MLP neurons of a small language model. Each row is named by its layer, matrix (up: input weights) and neuron, and shows model dimensions 192-383. Each number is 500 + 50 x the weight over its row's rms, rounded and kept within 0 to 999. Numbers have three digits each.
After each neuron's rows, "fires in" lists the words (lower case) most often at its 100 highest values on Wikipedia text that the model never trained on. A number after a token or word is its count.

L8.up499:469645543467508459501554493449579540500454445502526508544479453493544421512483444422478502354539581450542361533470498599499422532530473471527496523526439439560530607430452479521451552520555536526517547439430512499497486443556541419486529534534473541411398553506545453491504402402548533546482500503560555550496536522479543516546538485495527599501508517528517476427500490474539519514531524492473536422569451531546538438458609483451506516541579545451497454440532460521584473454550487464508443454499491449479526494441523504418506582456436489482509457491525373455435513440500610520
fires in: "first" 17, "although" 13, "most" 12, "one" 10, "both" 9, "the" 8

L8.up1655:481482570461497570491538458556438426449454514478583471438541419439313553517459509563547556491487448576422586455483571447513519404487518522455429499464505426517390471562548432534486453548525490503427552421495445562565536466458503430549444570410481456557565494388513424476467582499527551506569486530452548452515548508533490631477534613490500486513516536542470495554477496462527511525494494438442431454519539478550554499535547503519511510566516512476544488454549486540473542538455488524556506546535549548443419503569518537488380570568503431411448452437485493513530607519529522495
fires in: "that" 24, "of" 14, "from" 13, "central" 4

L2.up907:472464551529460530537625442492429485549476489449470548485618565405513491502421486404455505532466479544451478543525466516594375581458475506513489447454470511468618448543472541472555606509592553598564541456486492459490445566591503451549541473424503510463504544507530529394424447466519488543565575407576517471487534565589516526539538516431561562472535481352499556526476546513488472508526422496492539463530497613537472484518514477490541552466474441597547498617514441439479583483528533498479412546501613459466457435467493551470478488492536451475560556529446489496513576499447444509
fires in: "only" 18, "just" 15, "both" 12, "south" 11, "southern" 7, "ii" 5

L8.up1614:549455509564462468517454511539530520479456430448507583514447428549497469427523337470433500421445500535474541470545524589453421473523547566582526548512485470482456442513447544509441528498485490454485435598416473479577582518435537541589384536462527446546501530480586431528484531467501585528413560575435443486449539416524507582491419505548516497602466517473593548464518516502497555520564507449496516495485452457473550451539555493556395484577404500486327440541427386441463521467532468449498503469501509505404508482509479440557460494407464498552476552514587383520529555543546529492
fires in: "one" 23, "two" 13, "four" 8, "three" 4, "favela" 4

L8.up1232:529479497506456439543426519533554524483495518492454369518503481504440473488608475447577442464460561446466475546448511510537434463542500502430527546473574379566459551479466533582479510466591485567445408499392611528426521439476491565479483506505486416478552510522472540535444474491566533530439533498562505446523566519606484505515464468516538614394553474496481502466484495487621485570496517535571549513509562468538517586444601585537470536446484473499591469431541401520475570609453456483510418515571483479514410569521485466580493446448477506434638497498513526412561574502476500456
fires in: "and" 44, "with" 19, "which" 14

L8.up1400:498494471449529572442564551528576541520430517548488585457447505481490505627405523480516492548370427463473496494449531573541489483475528496547537519574575518461528517464477476533519438554608422476459518533494543518540462528457488510526534516543496506560539540529487494462540502417470487526486528496505568489497577504517452590510480445469455424410488434445453500550466467497490466528497561433398496448513523535496509513507526536458486519489420479443534435568486535635469469508483503522575489478559573508484480525526451501540476469550474478415495554425375521522447486470534564557
fires in: "the" 44, "new" 12, "of" 7, "by" 5, "s" 5, "one" 5

L5.up516:559533435496513477422387447494528532506472525522559545572497570448463479553598450478486485487474482497549486533493537551438402476366459446482629459421444457536518425482493534517513501507491488465494568542527481495485533486433537517499552443576468497496477500551542503413484359551460508578459466501517534497536461484493477600470476448459567495492569438494539416497495482568467470469494494523568475501421521453477474497514514398484473510555505466418511551435601425528663455529513503545480491444510493456527527433477622561491405513513488476545562475502513566514548473533469490479
fires in: "her" 20, "his" 17, "him" 16, "a" 11, "one" 6, "both" 5

L5.up1379:519433510490508518454493536490489488458446531538474609570470428462457535536524516521521463447580499577461499476454481526500483493446472551561423510508440452455498479502574472597545545463431345520548490466376488541470398507345519472582531536514443501515522530480507500382514467569464464509507463415429536425544537537550552530514506482501500550476617450579541511572495518488482472527531559593459509484489574551449508518455443446532501575440404421493417569517489479529503552502534587603541522574518485459485543542496538516495450520515466534499465453391456619546464542474597546499
fires in: "the" 29, "s" 15, "his" 8, "philippine" 6, "they" 6

L5.up1891:511578567424516447516419503548508576499471467472496446509490588493430507413495508537487428544438513453509470451445546466504524451476471402469582551521480492599502533401533479517489495518452508551458475485568482530547535386482459535593523494517480589449495585434456561564479494421572551585486449527567508549479453469494381438416447494497445449528493530529551587444477504481569456503526515566498461561378479484532550538467467507536515550471475535599489416393538487492444463508534623510528460527497463424499448512582496564533447433557453575530508535513527480564681505424553464492
fires in: "as" 83

L5.up1203:493481495466402492552459595505492556502477455487539586527572506517507504503447560505492487615495552461527524555455478531566443466449421482485452556472365446582575519537502432490502568502560444570478526513479489485453626524431531464573503487501421498541519414525436467538545454520499546470434469505476469518505485560504427389512392463433507525438395446549453504504474571468545486552513553461496428484529552480500526589513473449424577531446452443576351536512475554635528471424557505541612525413521542539554545486422528558578548388540508558477527610475479445566530528507455557470
fires in: "of" 24, "a" 20, "an" 11, "best" 7, "often" 4, "numerous" 4

L8.up1172:490454506553480489596537460442502545509534487507552527534535607561534601477571533435591590483476598547349466395452397437547612523519481533471537488480541490519500530595564540459491538509543542483450395520412520526439509417493487492508535514539533475450478560431425424498525494484543375530537495490593582485496539448497436499390562511513499567420460541536459415546546533473464504564593444494523577541545473433419552476542517450494572502439580529542521491456502485436486472599500541489520482471561518424542557470534406426492588473527568512533469457537488519489498433490491541480
fires in: "with" 23, "while" 10, "where" 9, "although" 6, "after" 6

L5.up1373:435475590479519540486493516525454534538404503473483514548514490546480528479427472497489435403480468524485396454524487472496488439462486465559475461471500488544544564546354600517419576513556462598472532523470458554541597435477505573508495502467474546518552457450424544409478385565560561479497439487481529580527506526553431489539469492553480398444501445484512458546561436501519441503534541431451550482483517522461538469432435538396481477550551509571505560469471575445503519518449543518463457412570494587484483441550483577492488531439614489521613493563517504501471456601411448498
fires in: "he" 53, "it" 18, "she" 12

L8.up344:431485437526524499507477483460440492450442487457503425453495501525493509474440518534558449478524556465455557527395413470510580546456449508544496465557485519490487446509597546439519455463491454588535512583474418419491505450510512489514425510494469424534469496540559565476533534555519413547436635534464544552580529472462407485466497516557576466461528491508470482620585472559496482525512531477544460513474581452526490486580511435508469479559501467519469500677478445548503501435534451486413456520470544505478627444595485568532430512558539472565434456422479439529442409498479465411
fires in: "of" 63

L8.up1275:484429475512536518416486418471450562427502467452495549526462583456473433538492476546450426548492620567496456493554548525501579450453486479446519476579498472618522424430501495480548460517570498498505460464536522493537485570537506494519427381430520488491521514424451442497453441537567510456472454472456466548526483420483411517555461476537501534584522431525484462502506442545502526440556444467481566535466503461360587499531568528441428445542443442517477433478521579456439521547574467445428445523510424500398550460569445457462577546491540467474394490581499435500542474544502505530
fires in: "it" 26, "this" 21, "that" 9, "song" 7, "episode" 4

L5.up1464:384546496471539460505541492535431542533529551502522548500502416495486502479530426570571510543430400522589482553490513518470579473559424513543469467562525512609496585469424574502576451448486489515470552510421533483496568499565531559568662493478548432477516459473510545493462492431500497489512441549548537468511525533593418588470532565504485504556479428490484562559529511498424432524523459549506634462500562467456554464466422513535422576502554508464514526567520484558500501489443474439439495510531486492507584364435524458521516477415600486573451564475476490558542509535532467541
fires in: "of" 16, "van" 14, "went" 8, "to" 6, "gave" 5, "moved" 4

L5.up894:524596494486562610493395426453439519470513494358498521399476509497498492428485556482452523496396414442444461556466447588395461398461550435483562415494586435534521489379499477483591438479497554479509439390498526548557424486553590506533486476505400509504497498511482597485486466526466528530497512478573495443411459485540489575538457452440510559564470469513502414462480520538482526522509442517490564550407592450510420437601566527483473491540397499541548446531473506605467473556556470526465539532532486497492498457462431554563498550507498482441494516498445478425519429485569457559
fires in: "the" 51, "of" 7, "seven" 5, "their" 4, "administration" 4

L5.up804:542372521459393440412459475584573481503428491471564535427600510475495441513488540442443432498486532526434524582469482560533497498486496493473521445492485472513494551442552451600500476473585473511419544515495579478431435384476487561546482443569539493524554513416497455483490493512590504543463470498474530498578471535461493459464481503482488419498438463446565507502461531508497455514547461532527566459406519638528495532405450524568468383500583440465450419577551566382465479541450531519456519581442486493480448587521481450411535476647502524474480531555529525486526411485469506584
fires in: "has" 32, "s" 8, "having" 8, "have" 8, "just" 4

L8.up565:541571492528514455494473453620496478416472499490525474544483555505516491498655498493493571441488506551582578486431541508461559453592512460432468526436427487502561409541427389529479414475506489536544400517480493413533545456543526580495581505439458511528482475488585518547431491452529409537551493523517478565587425573517524508474428382529515447391517534489533499462433408476485512509540513476548464514506529513469443456457544403503517504453495529507494569530577365541504420567491501492470462491570532507425528406442467445475496439446476418436430490489533444440433619484537482520
fires in: "as" 19, "while" 8, "at" 8, "to" 7, "during" 7, "in" 7

L8.up1900:439439470413503474487550469506444471470428421454487461453515461544463477506492503475453458409523523521497577524594445562549555472515432532440459541520542405533585503564510507596537457520389541453480447427513549421465537488524462500511583496511475547488390418475495476565430478438452556530486499527474570520453522560425561493531474448501547541471458525517499477507522480500563459469490406480549431504484476559525470568580562580494493521523453505469515514488524487438636416556560493546572541534458503553469559490427429523549572507466479533402492589573524506478480552454520549450
fires in: "united" 59, "directed" 5

L5.up129:516490616513481550504434516515500554467473511437440589439570538519435525501603632523475434511509468504517507483501447456492415467570475542466451474511533533511491469542477530515505578594531484478589493630526491529442557471613484529517523483438529472492516339560578504535517523553516472542479489509490443570405580476490544538534566439528490506427545535554523498525478547520542592470550507596455461545484520523524556570432479460496494482491491588559654508482457520546440412532516489532516496548485479501500465417536462414456559522534551390464583551495538464521431458575482548550
fires in: "to" 20, "of" 11, "using" 9, "described" 9, "while" 5

L5.up746:522477376470555463439521418541440503624492549441510562481571474430480499499445519522438548443456526481560511457453427580492495475459466568478475477544510458550465542564474519510534473487578476514441516461462615324489554558536561464548522473502557493586500491491481514542500501436449468482510567375471531470525503530465449438443438458579602452483452460536533509527482452545554542514481447500460575489419449515544456492568467482498531590507426456542488489506477421513532482489432522462543554583549504424408510451504469437525543486582532557508584554571517519497460585470571461438
fires in: "of" 36, "the" 19, "for" 7, "a" 4, "to" 4, "corporation" 4

L8.up1066:544481482452528459539469566509517521550513488465473493465496521436509445525581609558502532547575473544509415435545519457491513428460503415556452499510562441562502505535544431490540507527547519500543576529464522492462415445613440465437498447520439478569396533469574502524444413542506504476441509546519517525585357508467563484467444521615530472432413512450443379503471528481589510499558506475493475449489545376511559512515510538579408544471437433394385458477551504458595513544499615528482494483478503475458569503514498572552457459431504423518582483553444536473533542476578583454
fires in: "that" 29, "non" 9, "patrick" 8, "how" 8

L8.up566:436513518489569509590358430610411422611552467511525552563558530511447465530562519399520471433508659522522414397564354504536561543511513539484553503485574544560535423554517561496466499483450533514432505427522599488474527422384453532503524467502454493591504515387509486440455474502505487541493501488465489531469504525500534549550466466491541525529574511528515529460480501421517538497569494498467582425506480490494474473479530431522486430515516656497515435473519523539493446514467455492517549407516507464558590498563557505515567528519546526497470502497470442422587501478442504542
fires in: "which" 35, "1" 19, "this" 11, "that" 8

L8.up1630:540506464600442545436481502509457461401400535581441444476568557565500427518542493494555508533464451473535470524524553373424461483485491475512491485563445505558524570522504459398574448489548495471508391552477536504478534445465449488541520494541450613476495512610392447560590550594517474531427469437460525537536493445560441473541453523390521462486517511456473530552440467491500507530495522563434485561565470538528627483550448608477525424515422564492572484592532553542449527554464529567516596417419513514469495530464538488501474458504492479490573528543415480503463601502447555508
fires in: "southern" 14, "northern" 13, "western" 9, "catholic" 9, "eastern" 7, "of" 6

L8.up1039:525536525515506446574562499547521499601561448525472561563556497450487420432491485466502445518495467527562383435478551473531564457491532500468569469453551432568416601539408492504538573528525540557517456421539479465534562401390501463584418477470470544568540472467475514387481463534570527531502469493540526523494496528439482532561507573510445433542531458619526499502532510420512525518532556487443465471538504529486502451442576528614464484519403507478515523582562430565449500568441561538485447586520459463450480461568444485570459515559474477478502592532548420429550560490467569480
fires in: "that" 38, "as" 20, "which" 4

L5.up1840:607458525496548366510525455564467521494408530505512595458606466471528485372524569468404458561425588554435540486516437467550571478507498466430563474524484421408509534428599470568565477533528445522473546474533521489468638493532443536519576500543457518448511534504530506479455486522548480509487587421550534542464530517424523481413473518544429491414539502463613590483468427418520530540389490538579486533449513664492543486474559456560476462435494451467469438491511467422503496502529440481454469547440449543514452488502518538540392492467496571393468526556429471518472579470402472457
fires in: "only" 24, "just" 12, "without" 8, "once" 7, "almost" 6

L8.up732:570453531579490507482514581470467510509486447545553532498443468485534374616473410537377467385485483504476568469552476532580464472601442424483547556494514433531539590454458504483523551518566529432469470475523459424483506457521490446561499462498515583547518462560488569571503463424564624502420454503481465490545534605437526495513471406452514452505571488438516404490558508473466399478441573465515446460577496449466429533511465520443441424540415451526468466539549503522492552507473396403427456491597497493494486476449549502556484517542406467476445503513600496489508448456465573451
fires in: "it" 48, "film" 5, "station" 4

L5.up777:543518441470450455534428451503562535458521485514581482567470433519496532447494485449394462544483471575435511484331527434532550436523532519539590469481488416516458536633524435493435485490525486599558554564540526433512534444468518533455532582469510516541474455517527500567477443505530415514562470541563487567531478555485559582436475423533518494461554484470564509443453470512446495585458462532521516476510533511437503496521459427569509547396597569470548470544469488466552413539555451515483521407551455557432529563553528465471460482499538510423526464383474475503518615506480476558
fires in: "in" 13, "for" 12, "if" 11, "at" 10, "to" 7, "when" 4

L5.up1061:477539524479423520521398463438613520481480502551542558501554511507477543513527569435432455485452546467454502476511540485449420511463356493512490512517485523543491434537472438513532514511493520558520370535515448476512428431464544496464500509537573553418470487480432502439478477556490443551476492462541574514484471498552445390447440497511412449554491459406446553526471506527510504534588548469551517565569481493418493486469467535457546412505452502471461545403573479592554482478580443513480479542572433502474581469584531404472448441552501498463493557463486489574452635543497612467
fires in: "as" 29, "while" 22, "it" 13, "if" 6, "and" 4

L8.up908:487504567482427505481466508553485552473495483502480427557515475522535522475488563476446494490499572532468451572463536658518499492449552549527477602385527460493573476533565440580425520478538541421534487569539432499578550486414500533448455572440514486612511422604498450511559470527458485500434533556465537506514487487452487553474451553558504477442425497460507522442486459506532528554484514565451503401542467547528417493477438465413529517507486595450497448468464454595654473374472520554406503499556544481497434551518683514510512447559441429495490505481541442436569550443499449458
fires in: "by" 35, "of" 33, "among" 6, "often" 5, "almost" 4

L5.up970:538551525523419544532532448462545507497530537358491573446534569434517505464512476581436587558488486499436542463550484551485502588548492530524495494587521514509485516512548396578500502427517567475505492479521603542399506500429544544431473511499566432417496560471492425491537580465573473497535509519443458501501472501508456457369557497635536459466534537455490512467472381531507489526483574523398503425457555573434504489520541505467575466494487514501518410569462494520539454598559531510588432476441477522541533423476598557492425504440539531525528554561510503561524404514554541508
fires in: "the" 22, "of" 15, "they" 8, "those" 6

L8.up1608:460474490588469492450477431522521623456495460565448416536477488472526479432464497554486479443567462573471575591470446487436556462523446415495553519567485421490489494529464440551549455466546510472544563485397601445525556417568594454552516390526447552451479475459557562417490553538519582545499479568467571466448419538514511416421501413579550462527452470465492511579563431519554411536430476574500457481591462587495520503467485561465550483462618444575430550511432467478503448494571520501457481459456512385495526478587512511436508546558580473532454451505566499526453563423549484508
fires in: "as" 24, "over" 10, "than" 10, "to" 5, "with" 4

L2.up688:544511476536423575575443564517523579589516486421504503499536486463479519481627458420477478568551538540527507481476452411433594481587486525533518475534398463552422533504522496447489468611511538472521523511468506453551536489545446489451465464482508505426576468568506513493528486455516532491589541480471488476519440482548515571534405489396542463485498471524528536443493484498561598545441365567510469541554533471431486518437369402420455458530497470475488527515476492550590519511515522543466540457529543462557531530570486427573452606494543392578441513525454512550502527460471494505
fires in: "grumman" 43, "timișoara" 4, "kyawswa" 4

L5.up1165:529529515463490448547477449444540523509505380478637591611553577516424422490549486488491512527555459488491457487426463596480540521546482532509523454527505472454453608476428459488480466480465452447524402492381516534507495450457508513472546490450485526512511583533575444491510501532434548538433406514502494516434593483408464528428389503586487471498482461495446544382461494459375524487479566540509462416568556459516534470385410471467543503518588478492522454557434532487541462488484488501475403527536411492604442513499565489466403466441462522453487435451516520436496524482497530392
fires in: "the" 23, "s" 21, "these" 12, "whose" 7, "this" 6, "they" 6

L8.up755:509601492471446478541485616514499596448437575498589510462493449500450405454511510557362453517527595518460481443504515525589560508499476500450544464486516492502458507509589514562430567492543525513515460538517512540528479438469502576576542503419436471513522399595495556541508473485544516532520481494423510487469401466455516489522527539525460523508580485566528468526431480452484461456596468490468468512527495542453435485559545545532484441484469473462385403428516433451474431466454475485453507430536397503536463444489436599489449418529370564539491496460574469479378527511480515552
fires in: "to" 31, "would" 12, "it" 6, "and" 6, "who" 5

L5.up1406:446446555488493492506525507472522568430471472378594521382556487476422455533427410504490524573475577514425561495450403506476431456478502404444557542457569538472493568443509430418546557436526490459449501497488380588531463415451546519399569496409478567446563463492457462515517446558507459535521414455531433441406461521490463523400534434635544457485497521516507542503501556466421462501505544531514500550487516570527440585505507502505453420437531461421576449573550516496524500539600563418364552528477458412510498487472529563539394536404568474514510495539491494487521493506510447482
fires in: "they" 41, "their" 33, "her" 6, "s" 5, "industry" 5

L5.up1634:507544522458463371447420392468540453533479531534498602563518507547456502517560452458567465480520482490508578414497419598544496472490415431528475477483559539523447488545493482420407464456545562462456488504488513511458489538483473498451568427435492505491416450539465529429470551470473469431453541486527561495487498445518565561403527424583602497421471655544483535473483431566413493438474494467453528552415438444574567499509441524393414492402470547514486471548518499545503524486619494544441426436476532479516361535477426498523601528509474412500540547478494485503470543543556567475
fires in: "after" 18, "there" 10, "following" 9, "in" 7, "other" 6, "while" 6

L5.up188:471401521497515461545518514453450589411562454537374489514505405503491509520453490515492554505512414472524450626494419449494538505506532479479590465560514466465546465425530464478564444477528505493464564493461556591433411462407552473494483548598508470487476493581500503506553501462486460547385458551409506466513462507507439478436461577494468526451456516434450456600542468504473507527453424561504540424478597527546557547593599450449449505573474598492403455459589509553523450458552514502592574500482524547449507458525561462576535500591536561506512494509544414470482497485451538449
fires in: "of" 68, "often" 5, "free" 4

L5.up1286:446505573466518505556502513498584477439539511500582428495419451528460463492513442492537512551505452471516443569577539584488602580502495449579500411502362522548491512501546527462449448460443541457515402536542512422379555532510479454470493532432452544452465604454522580466500562498533518535424517579456482535453556630564453513543565481496493457480473449561474421510464518512535552556522556572410425549525512491514480449530396479476421432517526576409465468536446464541492387500474446509518509618549477535409554520599542508575542456543377483523560484534498500435468463486466498491
fires in: "of" 42, "a" 20, "for" 9, "an" 8, "to" 6, "in" 5

L5.up1404:511484483499520443463480499510414543463448471527500536532561489535515566510426575459484502587473518469514428381479451556535515467506497623482609483546494493445464632464495550605448453477569456557430480436439414540444540571622561578518544476439455384552490523527419508674472438512459506515533419505446491485464463531480513531448415402596480458514532441568531482426490444507548509389510498569525499402485468464458427477458506461530413454496510514519490479542574481500457507560469559565441480514553494534562537482482598531504483491447549580441500532472452528545459523498489468444
fires in: "a" 25, "he" 7, "schedule" 6, "it" 5, "vowels" 4, "graduated" 4

L2.up181:510518551448454488477520576460454469514452611453482483532476492586432543579496493515477473513500501573598460483476467572525501550474422480466558445538428537398518486425533516551499510485506452521551593487479510501451501482491491478428479505452504501509446473473515579541431511495446584516457507565572507397450526464506477457446537519495532470536483452474572480540548488442572427460462475536487492510524520530443575578477618498543528493443565386400578481565547441343503366463518460577442468503567524450536485540513512496516529458485501513483484521534485504508497504448524519496
fires in: "only" 18, "just" 16, "cingulatus" 6, "vinton" 5, "justice" 4, "invalid" 4

L5.up1670:579532476492481532443595406467416476501490463574577559423545509478471439544512574419491547504519515564546521493470525484468552449483446491449470546444516539487529469506474384541497497463477539487473590423504420434487468476560445494500513495496494646535573446501499467508429501559550480456450535517509482435544544442446473488538495582521505519437538492532401480487539451499515406485479498578525539437538521535479529458522531492500552452532567450502586455393556545541543477548629610479450468586554525485483496502466535460458539541448472482433477576484461574539488510488536507560
fires in: "as" 83, "cast" 4, "title" 4

L5.up450:464546415569548491534480560496436471537494540353554540421425529500506475478474458505555495464519602542439538520400433477556498536477498597525521424622514473596506500500534521422541521490564593421525518489522533529513493498485541504428495493506467504484469470570544524416451517425481513556548527450468471572533513506585478511538425448533487577538492538516443545558526440520585506515543557590542537512482547478351472484523599483495452526524575513576541611512476481489525478467466472511560591489570571558535451536473525549386430525491440518459534530464553501552378516565611419522
fires in: "the" 60, "civil" 7, "bishop" 4

L5.up301:456524596560502455529515440459510508520553576452568581576511513501414451614458545381551484562456457411562405516543392447402494559441484491562496495487500515522485547512476520482536514396553547526630539591557500514464505546493538469491472538497470480487513485453558540448507512511482471532452464424473540479530534407490520618509455488481480558471526515562482550501525577484587545483423431467413522518532458597477504546502621544519434596531464567573474495562504536445570575464492542543611506549510459496487488409478501534460479553385539497380489506577563452527546592536547559468
fires in: "the" 33, "2" 32, "two" 10, "three" 4

L8.up164:491529462480473466499460489481476498545399548509537563461508507452456519572513399456466510533488359534566440497546535527459540409461488485474516557509489530615519427494494441519581593572402547511418435464419511473425603578509452415522568358416462504599569508498442529516483444521445512466515504476531504476507464337539483437503485584454582472443479403495526543547479510433562508536439420474471408500512581456467475462512516551513540560593491530480496549444472557522590480470428589531466506559467441531452443523503512500499497449506538517485488447558410475436449479519473520435
fires in: "on" 37, "written" 8, "directed" 7, "developed" 6, "heard" 5, "given" 5

L5.up781:416486478494539564470543517439497490470506459443519541561473458431551514413467424591495481506476442484555563486473494469496598483488438475549489470615482502561424509493504484548466454625512569467449470510516479493591512442498505368433478544496436531529565448516505628587533617484522462401442551552473580434481609574477480531524496480437381453494528459557421576562609540526468514518512532452521561504555528490477520513466431447566476460480477493496532519596594485492434457577501538499497535547464530499475466492586516626525484512464607469400541479520532517528462517579514499556
fires in: "to" 26, "of" 15, "southern" 13, "northern" 12, "west" 5, "now" 4

L8.up1863:434459515608486506582563567502524462545543471475518515415502554473446483521502542471528510550436427572555452463497480450410512555554541420501541499451435328519493531553452476455530506510439467495485489532511495519457501523394512471484415533496492461558507541513487522507461509512583514572491435517566480478496636603521537561651492512545506525460503473561494573421450533509486521483479565656501477510574592413549470499506547488539513563565517478523582507403495580444525521520435552489547489596573520418500518551578569540468582574487518507454527555569517499454415493549461456448
fires in: "of" 30, "s" 19, "whose" 7, "his" 5, "controversy" 4

L5.up869:484417478481613448476490500472566471535488545591583484506500408458508471530433461493536444456471558525483513415489500430493521461334487495439529539452569485559483518520440453486533451538433557564487433418502478487554503462533508426503467497523549520566469464437504552584523458506499404522480535471503571507516499590443457442447517515518511474603514549519525516454531517452512573467454444508508552508584559416443422515395545439479550496475467393519551527470454493451559420544507443448510486476587532428417445460552551524560438480430562503426465494506448445495446494571409473517
fires in: "in" 26, "on" 21, "to" 14, "for" 11, "as" 9, "at" 7

L8.up651:487460561465466397467537512537515536507464524532510547494445505561559551552430441439585453634478433447457533508475561565507467517431489450526475462513442595548428486459537522621537556491468540582524511506494516435414533564424551552587470481479527528493484435421510547504512504562455449495525493513456590500568541415445516549529475635497555597467431511508486503448568477556440522441534496554480520572541490544481436552543560513478491435504528477484437451574457578486514411482526517507547439429433521515580418544453436452496537577499519461552555484528602582479532502544518496483
fires in: "has" 26, "of" 23, "had" 21, "have" 19, "with" 6

L8.up1695:466506517445598516436498620601489430482516594473539520510537441520421494531489465541503457459513534484538459428473483575484476476473499475477481462533431339552526446436599384502522515494500476532451547474487493568553445604450533558542499472597514552566572466499478479466457504501448537495492431553494508506528430511485514419461469493484497540430431541532411431438480485537500585465473584448403429461505472483511548413518507515507564516486440414550464502450409472459502531446492550522481513509539586441516400579482515509489506521552477535552528448597511483418472408448535545505
fires in: "of" 38, "member" 10, "to" 6, "on" 5, "appointed" 4

L8.up753:529404585527580453449527466588510480614492495440557531546429499564479567469392548455530537554493455508482605500604511499461408483482461421491468493532513465483455579460627455584450521530485460580552502427558506429463562459444516587560396517489530515503473531499547543552520453563514498538518521482494570386528406484499472472526493536504474453404447418467500513466439589507524561558507487565512480447515458520441571458479433510529517464587452584549437462496454442361533506461576432495471431531479432558508446505465452521483494543479510444534425565441468426527506522493485448507
fires in: "one" 45, "of" 8, "two" 7, "three" 6

L5.up1092:474380479435507511525523555461491476430501443477586558464501465390423467466419448560449410459533511509425451430420526514522464508591466586607489528416559410529581446446511456569488513530478524545482414416510486453521490481499476542439522526520459532566511526545449456578492400592468467482438455431473499477477490556517450602485552495479394474453485451525578576558569502484549473529445604424367474502516448438415564453457476462463496501504485508568541383503443512482449485564518511429517457427484475465412446521531446472449359488457520395535495448549479502561537452471570511421
fires in: "the" 34, "northern" 10, "southern" 6, "indian" 5

L8.up1597:475547573539569500543498473500522504529561422450481574494571536534474519587524555515500549576394525473511487523622497471484583548577449479590388568561623587514485578545617503549488500399548575448421516553480458429490525475507465521484518540430406591590506474462494493486416523508512438558495523509538497517540457421508461542561477467501578506435533505524529524506399462509488567537512503611578515515490461479538554548537535527526530472528548521584533361477519443443517482527395475553540491554570500485560485526496573468457461482498564419554473527540572413459518490609521542513
fires in: "to" 41, "of" 35, "with" 5, "tooth" 4

L8.up1762:477498452510485490554513493486564559456482546532478448458386566529535521445525490528449471527442453476495475530525426465515530575536521542478531465499407476551576500597419427433424434504458505450653460554530490384512474550549503491455452446556493529591463426474433576507470490539591475459566478427439537437561549473491533463454479512453416478465484495477540496496429500515504429483536515538570554635555538475538470440534516527480456579625466550520460444541501519525469515442466563482474507405484454515427548454547589475586604518531512470455532509485527419410485688565501541464
fires in: "to" 17, "can" 12, "not" 9, "of" 7, "make" 6

L2.up55:531569504510492483446482513515464514407502498517538546481487534576443525483518472454518523593476555417435558508385518456464470461503407494430474535532522495521581494367433567467456525442564532354479435383595568553434467498488442557504488599523444438448521543476555444640488444550422441498437450491521447553523483541547516523574497529482527536461575502526530486424511506505366523464491505579571550542526496482546456489482452532520528548537515415487600437533527412526523535545470480545530511529477513434486522467431517454487513533461556411403438502535548459479533423433550551553
fires in: "with" 51, "to" 16, "until" 5, "thunder" 4

L5.up340:578489601475487541537559562531491390445487464536518522539571496529422521512506453482430555465449477474568520499421515575540576477513502385462524513523650403504521480433509501506464444473440506522480583453444446449498580501426461442406481526516561515576463500544435458599489462505535478437434585488441474441523517516516406549553589528467514514592450414530407503449485529481413498544532466473480402437521507507497485502473497523426486553507489479563462567574464452603453482526466537532536525503537517562583539506426552422469499410464448447481503398455448522562509375514453610463
fires in: "of" 33, "the" 31, "as" 5, "with" 4

L5.up101:503461589449463466509542566458604511514409532539449545534517512464513559455434643467517464572426442495371508460462439416567577440522480575421533457515616499567468493428494401397558540550507574518454532571454491438435560472464487583437539610495456583509509474473508467522531468502584523478556459487465416515477477489632450587453471535510484492467451476526477494504522526602508489517571482488466457511532539457552513480519508542499453510460485484593409530650450509544449494438450554445465548475533569454485512527533387418552533559559520398489427432463520507527548610524483469511
fires in: "by" 30, "with" 18, "to" 16, "under" 10, "of" 8

L5.up1082:507455456547570569452584529440558486548524497458477502492432458593531536565426526614481501478488477476561500414506467598475451487618483440579509507556529468591574473410432485507507467589473529553508498497473486581430581517555484468521501549527505580570461403529471623593541445474553513491551546511494543511517524539540562558469492489564505503451482435533455512533483498570517513574581523482447462452472625530496599523401492550515477428413552594513463484455460524477538500489606507471479532411312538510562428424488552526490597484471482484484522536569489598569442499509424445400
fires in: "united" 49, "kansas" 5

L5.up435:547436493503514470511498506481453486383387426538582498457590568566414430580488447498492434546447464450476485483439547529524465388542499483560444512423534560491518460471518480476501534496530572462458458604494496538437499522575453484469495564537523531467489476464456445476517508473415433414513455390457497504462550569478548543560505485471488448479470447475598538488501457401486518542494502501376471514523521501529505416494485521532544539525379614518504428604565550549550492483459468454560521464472475455429474455545615472435544466508467533518540642496505472531507527530542477554
fires in: "the" 45, "territory" 6